config.toml
n_layer = 10
d_model = 256
n_head = 2
n_kv_head = 2
head_dim = 128
d_mlp = 1024
vocab_size = 4096
activation = "gelu"
norm = "layernorm"
norm_place = "pre"
norm_eps = 1e-05
positions = "rope"
rope_base = 10000.0
rope_fraction = 0.25
qk_norm = false
attn_scale = 0.0884
bias = "all"
tie_embeddings = false
parallel_block = true
init = "normal"
init_std_qkv = 0.0324
init_std_o = 0.00726
init_std_up = 0.0324
init_std_down = 0.00363
init_out_by_depth = true
optimizer = "muon"
lr = 0.0102
lr_mult_o = 1.5
lr_mult_down = 2.0
beta1 = 0.95
lr_head = 0.0083
grad_clip = 0.5
warmup_steps = 200
schedule = "wsd"
decay_fraction = 0.781
decay_shape = "pow"
final_lr_fraction = 0.05
batch_tokens = 65536
seq_len = 128
doc_mask = false
train_tokens = 438300000
steps = 6688
dataset = "wikipedia_en"
MLP neurons of a small language model. Each row is named by its layer, matrix (up: input weights) and neuron, and shows model dimensions 64-127. Each number is 128 + 24 x the weight over its row's rms, rounded and kept within 0 to 255.
Before each neuron's rows, "fires on" lists the tokens most often at its 100 highest values on Wikipedia text that the model never trained on.

fires on: "-", "e", "E", "a", " \"", " ref"
L7.up108 [138 124 116 132 147 129 134 142 130 154 105 131 138 161 137 130 148 111 147 157 125 122 144 112 179 139 144 117 118 120 129 172 108  83 148 107 162 105  88 143 132 180 127 102 129 165  91 173 161 149 125 159 120 138 131 106 130 140 143  84 121 130 156 136]

fires on: "s", " following", " from", " of", "ons"
L2.up959 [128 103 173 107 148 130 108 131 130 176 155 112 109 134 106 156  94 126 115 136 159 120 148 165 117 106 145 131  92 128 176 168  83 151 127 141 108 125  96 121  48 139 148 150 157 123 133 146  96 111 165 120 136 101  95 119 146  79 141  74 110 106 143 101]

fires on: "l", "pr", "v", " pr", "pl"
L2.up835 [118 100 118 118 161 119 148 129 135 134  81  88 166 166 143 135 130  92 127 134 112 125 125 141 165 143 145 119 144  96 167 125 147 122 142 122 143 114 103  99 122 146 119 143 127  97  98 157 176 120 121 134 114  95 141 160 159 134 133 164 119 143 146 144]

fires on: " was", " is", "al", "all", "°", " first"
L6.up656 [131 154 149 147 115 153  89 101 150 128 136 138  84 142 121 150 143 142 104 115  96  94  88 131 145 132 154 120 117 150 109 153 146 112 106 131 123 142 121 125  90 114  90  90 126 100 111 147 129 140  99 115 126  98 134 136 117 106 135 115 108  91 129 155]

fires on: ".", " and"
L6.up919 [ 80 135 122 107 156 162 125 113 142 150 120 142 155 126 134 101 126 123 111  91 144 130 135 129  99 134 127 146 104 148  77  66 140 107  71 162 149 114  73 136 125 126 176  66 137 106 101 143 122 132 106 130 156 142  91 143 131 150 120 132 132 128 118  98]

fires on: "\n\n", "w", " Website", "l", ")\n\n", "areer"
L2.up209 [136 110 147 111 164 150 124 124 137 108 140 135 121 155 126 168  91 159 115 108 127 140 103 139 122 132 124 137 148 158 104 136 144 105 131 123 109  97 147 115  96 112 181 110 164 131 154 129 119 133 182 135  90 155 146 136 137 140 121 148 113 106 135 121]

fires on: " of", "on", "ong", "iber", "est", "ic"
L2.up593 [131 156 118 136 132 131 144  82 117 158 140 102 133 148 155 154 137 122  67 143 166 101 150 177 114 116 120 157  88 155 144 104 149 120 166 125 131 172 111 167  76 158  93 136 171 131 116 113 105 159 109 148 142 159 128 172 135 126 116 140 132 142 113 154]

fires on: " in", "1", " and", " By"
L7.up37 [110  91 112 118 118 132 148  72 105 140 111 120 145 107 102 107 170 136 130 130 184  93 149 108 142 140 111 136 128 143 112 130 122 113 135 108 122 121  96 133 151 128  89 110 103 154 152  77 142 156 145  85  96  95 147 159 108 137 149 125 122 134 138 194]

fires on: "t", "ial", " express", "ress", "aught", "ish"
L2.up774 [143 114 151 153 140 148 115 163 114 130  96 119 134 134 147 119 155  89 163 133 165  92 109 120 125 129 110 172 117 128 112  96 134 116 137 132 140 135 125 111 136 128 156 122 110  92 150 151 123 126  88 150  86 115 102  87 123 138 106 129  71 145 117 117]

fires on: " D", " t", "m", "w", " W"
L6.up566 [169 203 172 132 116 110 170 136 117 154 124  97  89 115 144  88 132 162 126 150 139 151  83 154 128 103 142 136 132 139 113 137 123 114 150 146 117 108 120 121 134 115 102 124 165 102 137  93 159 123 149 120 124 116 106 112 115  99 148 130 145 104 130 135]

fires on: "ing", "r", "id", "n", "ed", "al"
L2.up419 [145 118  73  99 129 113 167 103  91 133 139 102 167 140 170  83 122 119 103 122 145 143 158 139  90 114 110 123 125 137 119 106 121 124 160  99 141 156 111 125  96 131 121 141 152 131 165 116 145 133 133 145 129 132 158 145 111 120 103 134 138 153  76 159]

fires on: "\"", "c", "w", "p", "ph"
L2.up686 [140 115 128 110 109 177 129 119 108 131 100 154 151 136 121 153 119 163 148 111 134  92 103 127 107 136 117  94 133 126 139 139 117 115 138 133 159 153 119 139 135 145 127 117 116 154 127 167 108 151 164 114 132 140 150 116 121 123 155 126 130 146 148 119]

fires on: " and", " named", " the"
L7.up264 [123 122 117 138 106  96 111 150  92 151 135 167 139 115 153 163 159 150 118  84 139 145 137 129 155  77 103 132 147 122 117 117 113 158 131 153 100 133  88 122 133 125 108  97 140  89 161 127 104  88 143 101 136 142 103 127 118 104 119 124 150 124 114 141]

fires on: " of", "ig", ":", "est", "le", "our"
L2.up539 [131 106 142 127 157 111 126 104 100 129 100  91 136 128 134 191 130 118 123 158 119  82 153 116 101 122 107 155  96 143 203  99 121  83 209 110  80 147  96 145 144 150 125 116 168 112 111 153 138 131 137 125 124 129  97 159 134 152  85  95 142 135  87 100]

fires on: "o", "av", " and", "w", "-d", "M"
L6.up925 [119 160  92 117  99  69 138 107 113 152 116 109 147 124 147 133 139 139 146 125 109 149 115 145 126 109 124 140 145 121 121 131 147 107 141 133 100 154  90 136 184 105 128 126 169 108 164 145 114 143 155 153 116 136  97 120 133 107 140  88  74 114  90 134]

fires on: "ic", " make", "akes", " sign", " Mac", "ly"
L2.up501 [130 148 128 109 132 138 167 137 141 154 101 101 100 153 126 127 151 111 147 129 136 166 154 138 142 116 141 151 104 105 141 140 107 157 120 112 156 110 150 137 145 143 122 193 112 104 151 152 100 106 100 122 114 110 145 135 120 116 157 124 155 120 152 163]

fires on: "e", "re", "le", " incre", "c"
L2.up109 [148  99 106 119 143 135 127 158 131 103  84 136 128  94 144 138 143 117 124 134 112 151 163 148 117  62 152 123 145 104 163 126 101 125 118 135  86 159 152 158 125 188 160 136 168 151 115 117 128 133 109 116 101 126 129  88 145 144 180 108 127 109 136 144]

fires on: "un", "ig", "od", "ra", " next", "ed"
L2.up1010 [ 84 146 152 141 148 112 163 163 143 144 105  88 129  83 129 129  90 135 105 124 140  83 131  98  92 142 146 208 146 134 133 157 103 138 113 140 111 128 146 107 147 147  97 118 137  97 134 128 109 124 146 128  80  86 123 135 120 170 134 112 160 120 103  98]

fires on: "y", "ing", "ok", "on", "am", "ou"
L2.up949 [102 162 170 115 127 119 128 106 139 139 124 137 141 136  82 136 147 116  92 161 135 145 181 103 117 113 138  72 119 148  89  89 141 128 149 116 129 133 120 112  99 118 110 189 142 117 134 104 135 168 134 135 125 101  99 126 125 155 156  88 161 137 126 157]

fires on: "'", "em", "r", "ot", "un", "f"
L2.up142 [139 140 102 181 161 125 194  94 125 111 141 144 131 129 146  95 185 136 139 124 143 170 141 117 167 127 117 127 110 120 140 100 130 146 166 158 109 117 117 119 151 154 131 108 127 170  92 128 130 106  85 127 109 107 141 130 123 122 122  84 109 138 159 103]

fires on: "av", " County", "ing", "el", "l"
L2.up187 [123  85 146  94 141  94 138 142 103  85 161  99 114 111 149 108 146  98  91 129 149 147 114 151 142 121 114 115 150  99 142 138 127  87 112 159 124 139 111 112 153 142 142 153  97 133 186  98  99 110 100 148 137 128 115  94 120 117 101 151 132 148 170  95]

fires on: ":", " the", "=", ",", " –"
L7.up289 [129 121 119 106 128 141 161 154 133 154 129 145 117  82  92 141 127 107 130 103 115 138 164 130 104  52 137 124 120 141 125  99  86 145 164 174 126 115 122 127  96 133 142 127 142 118 157 128 133  96 128  99 107 115 114 104 144 112 142 138 168 138 119 123]

fires on: " P", " acc", "-", " Ch", " K", "-M"
L7.up97 [165 122 169 153 151 146 167  94  80 134 125  79 129 122 122 105 131 168 134 125 115 143 175 119 148 170 177 101  94 145  90 143 102 102  82  99 146 101 104 157 133 111  97 154 118 162  91 126 145 129 138 114 118 174  90 121 147 153  97 119 173 117 147 132]

fires on: " ", "av", "–", "l"
L6.up467 [139 104 137 136  97 107 134 126  98  93  92 145  96 140 128 142 157  82 105 157 147 126 120  94 159 148 187 134 153 182 133 102 112  78 117 138 147 103  81  96 115 122 121 104 127 133 133 108  83 173 108 177 139 117  89 130 157 101 103 161 139 132 123 140]

fires on: " and", "1", "9", "ing"
L6.up970 [ 83 117 160 134 121 109 163 101 147 132 118 138 167  99 102 178 141 123 109 136 157 160 134 121 128 124 146 111 143 143 153 115 146 108 135 168 146 106 114  95 140 147 147 131  85 122 184 145 121 168 133 122 122 127 149 136 122 138 135 149 100  91 139 163]

fires on: "em", "ed", "ad", "ud", "in"
L2.up828 [115 113 116 119 109 128 177 122 107 150 158 113 114 116 136 147 121 133 141 118 137 130 119 142 158 128 146 120 130 154 140 149 142 120  88  86 116 171 148 141 111  99 157  98 104  91 132 114  82 181 121 119 162  98 155 117 121 120 104  81 127 148 128 132]

fires on: "ct", "ist", "ph", "ict", "b"
L2.up484 [127 141 182 121 107 143 176 129 105 116 142 159  90 123 139 134 162 135 139  93 105 126 118 107 165 135 146 132 128 112 114 111 145 132 152 135 114  89 122 118 108 112 100 139  95 145 142 169 126 139 112 154 156 101 137 119 111 155 103 133 124 142 115 112]

fires on: "1", "7", "4", "3", "0"
L7.up774 [117  83 150 138 143 144 110 145 124 115 108 137 119 128 165 161 167 166 114 152 134  95  98 122 126 102 108 165 167 123 134  77 117 108 134 133 131 143 139 119 150 115 140 118 134 137 128 107 142 150 128  97 140 120 113 112 160  95 128  93 101 148 133 191]

fires on: ",", "0", "),"
L7.up645 [139 149  97 142 167 149 128 118  93  78 120 113 148  77 133  96  90 108  87  52 128 127 120 122 142  91 132 150 109  52 135 125 126 134 154 126 142 135 134 119 127 105 106 128 141 125 124  97 114 135 132 120 131 112 120 110  90 141 141  82 176 155 139 155]

fires on: " R", "d", " F", " X", "am"
L7.up2 [115  97 166 107 146 140 135 114 134 126 107 144 129 149  81 146 128 112  94 110 113 135 135 128  83 120 121  99 127 129 114 167 146 125 101 127 143  83 116 116 162 105 140 161 105 138 148 135 161 150 131 127 131 136 121 137 147 143 158 120  84 203 167 131]

fires on: "c", "t", "w", "9", "8"
L6.up930 [142 188 134 125 112 146 133 120 148 155 121 139 157 115 149 132 188 123 118 121  94 103 133 141 107 133 119 134 142  99 150 139 142  68 149 113 173 131 161 124 117 136 144 157 106 154  88 143 142 118 156 171 133 145 137 116 115 144 153  88 152 149 134 150]

fires on: "'s", " time", "e", "ly", " of"
L2.up118 [115 134 122 134 146 174 132 178 143 173 132 152 174 126 158 148 126 177 121 173 101 122 109 115  93  78 119 155 147 119  94  93  89 122 168 131 121 124 149 138 119 121 164 125 142 108 138 121 155 119 130 116 105  98 171 135 152 113 113  83  56  47 174 121]

fires on: "qu", " tw", " w", "W", " gu", " W"
L7.up410 [140 128  96 134 122 142  93 166 102 114  70 138 143 131 148 159 163 138  96 125 152 147 102 179 142  97 133 138 131 115 145 123 137 143 170  83  94  97 103 140  96 120 164 152 155 104 139 147 114 125 145 104 165  97 117 113 129 156 157 109 127 127 124 141]

fires on: " B", " b", "F"
L7.up561 [152 154 106 157 112 145  88 110 139 143  95  97 149 120 105 148 197 130 127  95 126 138  97 117 152 127 157 114 110 116  99 131 106 110 122 103 124 133 133 135  86 178 111 120 132  91 117 135 127 129 121 154 138 106 126 118 153 121 107 105 125 124 195 123]

fires on: ".", "^{", " ex", " Grand", "ck"
L6.up271 [108 123 148 124 115 171 140 153 144 140 173 130 147 129 126 108 123 174 136 129  96 161 114 116 171  89 133 149 106 127 126 115 124 122 132  98 111  82 175 149 130 139 140 117 123 107  99 132 123 132 163 118 114 100 128  91 158 125 151 139 100  92 172 148]

fires on: ".", " Mar", " R", "–", " S"
L7.up757 [123 127 139 128 181 127 163 125  97 164 131 100 112 136 130 110  65 148  86  92 144 147 120  99 165 126 137 104 134 105 154 131 146 146 111 135 178 115  99  93 142 151 146 183 103 147  87 121 139 130 125 140 102 124 132 110 112 122 134 113 108 128 159 110]

fires on: "ot", "s", "c", "ol", "y"
L2.up83 [167 124 145 143 162 144 170 161 119  87 100  98 176 146 132 106 152 143 132 136  98 142 124 118  76 135 118 142 176 155 159 157 124 116 107 123 102 124 121 147 145 163 145 116  98 159 131 130 127 134 114 116 115  73  96 135 119 127 118 113 116 119 141 134]

fires on: "a", " Ma", "ia", "e"
L7.up145 [125 120 128 119 116 149 147 174 123 147 149 177  90 132 135 105 144 151  84 120 107 146 120 101 131 112 128 133 169  82 122 129  92 136 107 102 159 115 143 102 140 113 103 141 129  61  72 124 110 151 162 135 127 147 157 117 137 138 133  89 157 103 142 143]

fires on: "o", "on", "0", "os", "pl", "av"
L2.up547 [115 111 148 146 106  88 139 144 147 110  78 165 148 125 143 147 138 137 110 143 114 142  97 121 129 161 116 127 150 126 121 151 169 121 162 135 127 136 153  66 152 163 114 135 146 120 123 171 139  90 140 113 122 154 132 142 144  98 147 119 108 107  83 160]

fires on: "1", "w", " W", " cl", " t"
L7.up398 [141 143 121 145 152 124 155 138 120 124 139 144 119 113 107  97 109 145 102 129 138 129 106 141 172 130 147 123 119  81 143  98 125 126 118 113 118  94 133 132 150 136  72 153 139  84 157 142 128 119 110 104 152  75 134 106 135 166 144 109 140 123 152 112]

fires on: "r", "al", "re", "á", "e", "ell"
L2.up747 [ 95 108 111 157 106 125 159 109 126 117 144 115 115 139 164 111 113 163 154 109 171 110 135 151 124 109 107 120 100 144 149 100 105 107 157 140 141 174  71 173 126  88 124 147 113 164 131 128 108 107 103 142 142  91 162 149 159 117 166 186 131  89 111 138]

fires on: " N", " P", " C", "P"
L6.up343 [138 126 114 101 101 145  85 129 109 158 123 149 111  79  83  75 172 144 136  95 169 137 149 151 120 148 108 142 124 124 169 136 137 113 132 104 117  77 108 147 123 154 121 109 121 136 123 138 162  99 151 152 127 107 161 139 115 108  89 139 134 133 183 165]

fires on: ",", "ed", "ight", "il", "ction", "ative"
L2.up403 [131 118 128 109 103 139 132 133 108 166 101 162 147  99 121 140 147 111 151 147 110 134 122 117 107  91 159 113 128 127 114 126 109 120 174 129 143 133 100 139 100 159 118 145 157  98 178 128 138 101 110 159  80 109 134 137 126 148 126 160 175 164 122 138]

fires on: "ern", "le", " of", "ab", "ide"
L2.up723 [159 119 134 152 117 104 160 106 136 126 116 114 127 139 113 157 134  71 149 148 169 132 148 119 136 125 109 152 139 146 132  67 137 140 130 105 126 123 130 125 101 153 157 138 100 129  98 136 139 132 104 160 119 151 115 128 130 143 123 116 105  95 113 136]

fires on: "-"
L2.up100 [163 122 134 133 145 183 160 143  90 102 103 138  93 125 140 125 126 116 133 125 150 112 191 129 110 124 113  92 130 154 162 183 103 128 127 130 132 135 112 132 140 139  94 134 138 148 143 164 133 109 135 127 161 144 103 126 138  68 135 135 168 136 134 103]

fires on: " Preceded", "ad", "=", " Succeeded", "y", "i"
L6.up978 [150 160 137 167 101 132 152 131 141 118 134 138 132 154 120 174 143 151 127 140 165 181 146 161 128 108 169 176 102  95 108 100 155  95 135 123 149 121 118 112 103 132 115 145 140 173 137 114 141  99 163 125 171 105 152 140 150 116 137 136 164 196 165 160]

fires on: "in", " Mar", "or", "il"
L6.up326 [135  86 104 139 104 167 187 143 104 137 136 105 142 131  89 133 106 144  91 134 134 120 155 174 109 102 139 109 156 130 123 132 153 151  91 128 119 133 152 133 144 103 170 147 104 118 133 141 126 114 141 123 111 123 110 118 157  98 104 117 122 174 114 129]

fires on: " ", " and", " the", " &", "–"
L6.up351 [ 98 155 104 114 117 139 135 148 120 116 111 130 101 113 144 103 120 160 119 127 145 143 147 162  96 168 139 122 149  94 122  99 100 147 168 152 155 119  91  99 157  99 171  69 149 155 169 154  93 121 174 142 113 158 122 189 164 133 145 116  65 119 114 108]

fires on: "1", ",", "2", " ", ".", "^{"
L7.up680 [ 81 129 167 123 130 168 112 116 120 126 105  66 139 113 162 123  99 142 118 128 156 155 142 159 123 172 123 171  75 116 143  89 124 105 149  80 140 119 113 100 130 154 124  87 162 108 136 133 124 106 143 119 121 118 138 132 139  99 147 112 103 108 157 148]

fires on: " re", " Re", " well", "i", "ter", "qu"
L6.up227 [157 120 129 145 114 115 143  99 125 100  92 157 115 161 132 136 166 122 127 107 138 151 130 139 147  96 150  89 132 121 119 113 127 150 154 118 155  95  92 123 144 135 135 113 116 130 131 132 125  77 137 141 117 120 113  79 167  99 117  96 149 106 174 126]

fires on: " ", " a", " p", ".", "5", " s"
L7.up695 [134 125 157 162 124 146 132 154 110  87 118 117 142 144 109 151 154  85 130 138 145 110  98 130 135 126 107 116 126  88 125 129 190 140 119 126 105 155 134  86 152 162 128 134 150 147 160 146 146 110 120  83 155 147 148 145 132 133 129  96  97 121 117 120]

fires on: ",", "ust", " as", "c", "e", "),"
L2.up1016 [108 148  91 111 148 145 139 104 159 120 115 158 151 152 160 100 108  97 153  95 145  57 141  94 115 127 130  88 125 113 147 144 152 161 154 149 133 135 111 106 143 136 129 116 167 125 101 152 150 126 147 124 159 131 113 130 126 157 156 167 127 117 120 194]

fires on: ",", "\n\n", ")\n\n", "—"
L7.up949 [121 147 114 121 164 165 148 111 149 116  97 138 119  88 134  88  87  74 124 132 106 141 170 124 128 112 119 133 109 137 125 138 126 165 140 168 140 156 187  97 146 133 145 132 154 164 112 130 119 107  99 139 114 135 106 113 147 158 145 138 119 110 140 129]

fires on: "ch", " France", " United", " world", "ith", "ur"
L2.up613 [140 138 163 112 162 112 125 136 111 112  93 126 179 124 153 157 154 158 131  92 140 116 112 140 135  93 100 119 139  84 135 140  86 111 145 153 143 164  83 106 130 100 107 114 159 176 159 129 106 126 180 159 157 128 140 175 150 142 100 128  95 157 148  65]

fires on: " No", "ord", "o", "(s", "ation", "0"
L2.up950 [137 123 137  94 138 130 118 120 147 108 124 129 196 102 135 125  87 135  97 128  81  85 115 131 136 171 153 108 141 121 165 146 146 146 142 161 109 107 145 112 133 163 131 157 187  90 128 143 140 131 158 108 130 124 128 101  86 142 124 159 111 158 121 132]

fires on: "p", "-", "n", "t", "ig"
L6.up714 [129 142  96 129 117 112 142 133 113 135 105 122 133 130 124  80 194 111 136 116 180 134 131 150  85 156 105 140 142 132 151 100 162 174 106 148 138 140 110 105 107 115 111 107 164 118 127 144 136 139 148 126 129 148 146 118 145 156 100 158 111 161  98 122]

fires on: "g", " med", "b", "amb", "rib"
L6.up994 [114 169 100 130 150 152  91 107 151 156 120 142 150  59 123 155 114 115 121 108 143 122  92 102 134 140 153 120 144 104 106 131 107 132 109 167  99 110 126 132 123 168 112 125 110  88 128 145 136 145 122 108 131 119 132 159 143 122  81 133 169 151 152 121]

fires on: ":", "-", "):", "n", " were", " "
L6.up762 [120 111 113 108 159 118 127 114 103 136  89 110 131 132 167 123 120  94 109 147 153 162 173  97 107 136 115 143 127  95 144 122  94 133 103 143 113 111 142 116 106  89 127  90 130 110 191 124 118 109  99 130 115 131 133 149 140 173 114 163  95 136 109 112]

fires on: "and", " of", "ound", "p", "ent", "ons"
L2.up805 [143 147 144  84 176  91 107 130 119  94 146 124 131 170 114 128  60 120  82 110 112 158 154 129  97 127 150 171 104 137 128 106  98 135 126 113 127 127 103 137  80 117 125 152 150 101 141 114 168 101 127 132  88 135 143 108 121 165 183 153 114 133 138  87]

fires on: "y", "ard", "am", "h", "art"
L2.up757 [133 113 139 117 107 134 137 116 112 123  94 150 163 104 150 125 142 153  92 162 138  99 123 124 135 137 147 145 134 121 123 100 149 141 111 154 117 139 133 112 168 146 118 146 136 155 170 117 141 186 118 144 135 115 113  93 115 156 145 116 153 106 169 139]

fires on: " re", " to", " would", "ly", " us", " \""
L7.up71 [125 111 161 118  81 125 117 149 117 152 150 124 124 176 136 127 171 165 111 102 183 144  94 163  99 111 145 103 123 166  96 163 134 141 129 142 122 107 111 123 130 124 120 144 103 124 146 127 133 152 103 110 156 135 105 179 152 150 165 123 160 117 130 129]

fires on: ",", "ual", "it", " sem", "ol"
L2.up24 [126 163 161  99 158 152 139 108 143 100 138 123 128 105 124 158 139 154 101 122 131 119 143 152 112 123 150 123 156  73  86 159 152 130 163 180 104 127 169 133 112 102 152 106 133 138  97 112 141 112 190 111 171 134 143 112  90 126 109 135 142 155  96 126]

fires on: "och", "p", "c", "e", "ur", " mi"
L7.up874 [ 96 121 106  96 147 120 131  85 142 149 120 117 142 156 130  63 128 139 165 117 156 113 156 128 118 150 155  79 135 121 144 162 129 158 114 138 128  92 158 140 125 114 161 145 126 120 163 132 104 103 136  83 118 130 137 171 158 127 128 139 113 125  86 146]

fires on: " well", "g", " or", "ter"
L6.up876 [102 131 124 132  88 117 156 136 131 110 121 144 164 120  82 157 128 131  99 135 146 111 136 124 143 101 138 130 144 116 124  78 136 124 170 116 201 143 134 112 117 125 162 114 131 148  95  88 141 151 103 117 128 116 140 162 128  93 164 104 163 161 131 126]

fires on: "1", "n", "in", " N", "i", "ip"
L6.up785 [116 105 175 122 101 101 147 150 126 153 104 172 164 153 117  89 103 138 112 154 115 125 145 114 110 132 129 122 165 139 134  83 133 128 137 140 137 172 151 108 108  99 121 134 128 131 181 140 139 101 110 151 123 142 131 122 177 113 145 121 133 153 134  91]

fires on: " P", " I", "P", "I", "y"
L7.up747 [130 138 111 115 124 132 103  85 111 106  76 160 131 126  95 156 138  93 110 143 144 170 119 149 155  94 127  89 135 117 138 150 145 130 126 107  94 164 125 137 124 134 113 115 141 176 107 135 139 122 101 141 146 124 118 154 116  96 114 139 140 180 165 133]

fires on: ".", "-", " un", ",", "ens", "ut"
L7.up549 [ 71 101 119 152 137 164 158 104 121 112 142 123 145 124 117 121 166 115 101  94 115 110 101 128 104  86 157 181 104 162 134 153 123 107 117 102 133 108 108 116 107 141 127 167 123 106 111  78 141 129 136 148 135 176 127 149  71 145 126 175 117 126 113 128]

fires on: " m", " s", " w"
L7.up760 [141 129  97 132 130 162 103 120 100 103 101 192 134 140 129 133 131 123 131 110 165 170 120 159 141 102 121 104 120 117 127 107 160 131 151 129 102 107 111 148 147 109  98 111 119 104 176 128 149 122  85 113 128 137  99 138 125 114 118 134 156 109 148 128]

fires on: "it", "ie", "her", "ou", "ect"
L2.up268 [115 127 151 116 159 121 132 154 151 148 113 141 104 128  95 157 132 130  83 134 101 134 153 158 119 118 133 149 146 147 136  98 184  99 132 163 157 131  99 116 143 114  60 127 131 145 127 152 155 151 159 148 123 157 166 153 160 136 141 178 161 102 116  92]

fires on: "9", "it", " life", "olf", "wards", " votes"
L2.up843 [120 163 121 135 140  87 104 103 164 123  85 104 116 160 163 133 118 137 139 154 158 111 106 111 115 143 141 126 111 118 122 153 141 103 130 109 150 103 106 128  94 160 107 138 132  91 121 151 113 126 134 148 157 186 133 156 113 121 112 128 119 133 123 135]

fires on: ":", "un", "0", " votes", "inal"
L2.up336 [108  96 120 118 154 132 155 144 164 107  92 127 138 118 144 153 144 144 104 178 117  95  74 150 128  88 136 158 105 150 119 120 141  81 108 138 113 104 143 115 143 137 130 107 132 151 164 117 160 194 160 176 128 174 118 136 119 176 130 117 150 105 143 133]

fires on: " R", " N", " O", "1", " M"
L7.up631 [120 126 132 103 147  76 139 104  97 142 132 150 107 117  83 134 153 107 117 160 157 101 131 106 112  98 164 118 162 147 132  96 108 165 138 106 157 120 127 113 126 128  70 166 112 109 106 111  93  92 112 166 119 110 108 130 159 118 111  94 152 163 147 114]

fires on: "ne", " before", "ene", "ork", "in"
L2.up152 [150 178 101 188 189 138 139 119 103 107 163 131 125 147 153 122 147 137 176 184 146  81 150 122 125 139 129 131 143 157  88 132 154 163 131 103 138 149 117 133 142 135 120 149 129 143 143 140 114  61 139  79 145 109  99  97 166 102  98  95 110 127 167  93]

fires on: "ep", "ov", " spe", "I", "op", " m"
L6.up786 [170 161 128 153 103 123 109 143 143 156 110 158 119 158 108  83 119 134 115  95  85 165 136 149 119 139 119 127 108  54 108  92  95 147 156 133 145 107  91 122  98 113 112 153 136 126 162 110 126 136 101 159 156 136 138 132 128  91 133 128 123 124 156 143]

fires on: "in", "n", "b", "p"
L2.up186 [138  96 132 113 117 157 145 120  92 123 156 137 153 133 128 114 157 100 143  93 150 105 144 125  98 159 147  88 141 166 111 113 152 131 138  83 194 140 178 119 162  96  46 137 159  83 145 156 196 148  81 112 115 141 136 157 141 140 121 109  82 176 135 131]

fires on: "it", "t", " (", " and", "able"
L6.up847 [111 120 153  95 101 136 128  94 109 138  96 159 137 168 113  94 153 113 120 150 133 118 139 125 119 148 137 181 135 121 151 130 178 110 101 114 144  91  74 125 135 114 153  99 163 121  80 169 137 100 127 116 166 114 123  97 121 134 172 133 114 125 123 139]

fires on: "i", "ra", "y", "e"
L6.up481 [116  90 141 153 138 186 153 159 134 101 152 138 112 144 145 130 102 162 135 128 160 155 129 133  96 100 162 106 147 113 144  91 128 119 154  82 137  98 111 114  84 117 102 135 127 163 117 124 146 133 117 139 152  91 209 147  97 133 111 128 136 111 111 104]

fires on: ".", "ie", "ry", "ony"
L7.up55 [113 120 111 106 135 117 123 106 114  87  92 126 152 124 130 137 105 142 111  66 140 167 171 104 130 113 124 126  97 131 122 131 126 132 109 150 166 137 102 104 151 105 144 119 147 136 103 145 104 139 128 149  76 135 141  91 118 155 143 141 101 151 106 112]

fires on: "-", "u", "el", ":"
L2.up309 [128 134 129 104 130 134 158 154  67 155 109 121 132 100 124 126 101  90 135 146 165 128 152 124  91 156 161 129 133  93 148 130 113 128 116 126 134 107 170 105 119 134 136 106 106  97 124 131 104 147 132 154 122 139 140 142  99 123 136 145 119  99 155  81]

fires on: "ed", "it", "ad", "est", "y", "in"
L2.up614 [110 106 135 136 103 107 116 133  94 154 130 149 140 112  94 157 136 124 156 157 127 103 110 115 132  89 142 135 115  97 127 106 142 140 101 129 114 139 132 152  82  80 156 108 109 163 129 161 161 126 175 134 139 109 139 182  79 126  82  96 120 124 120 119]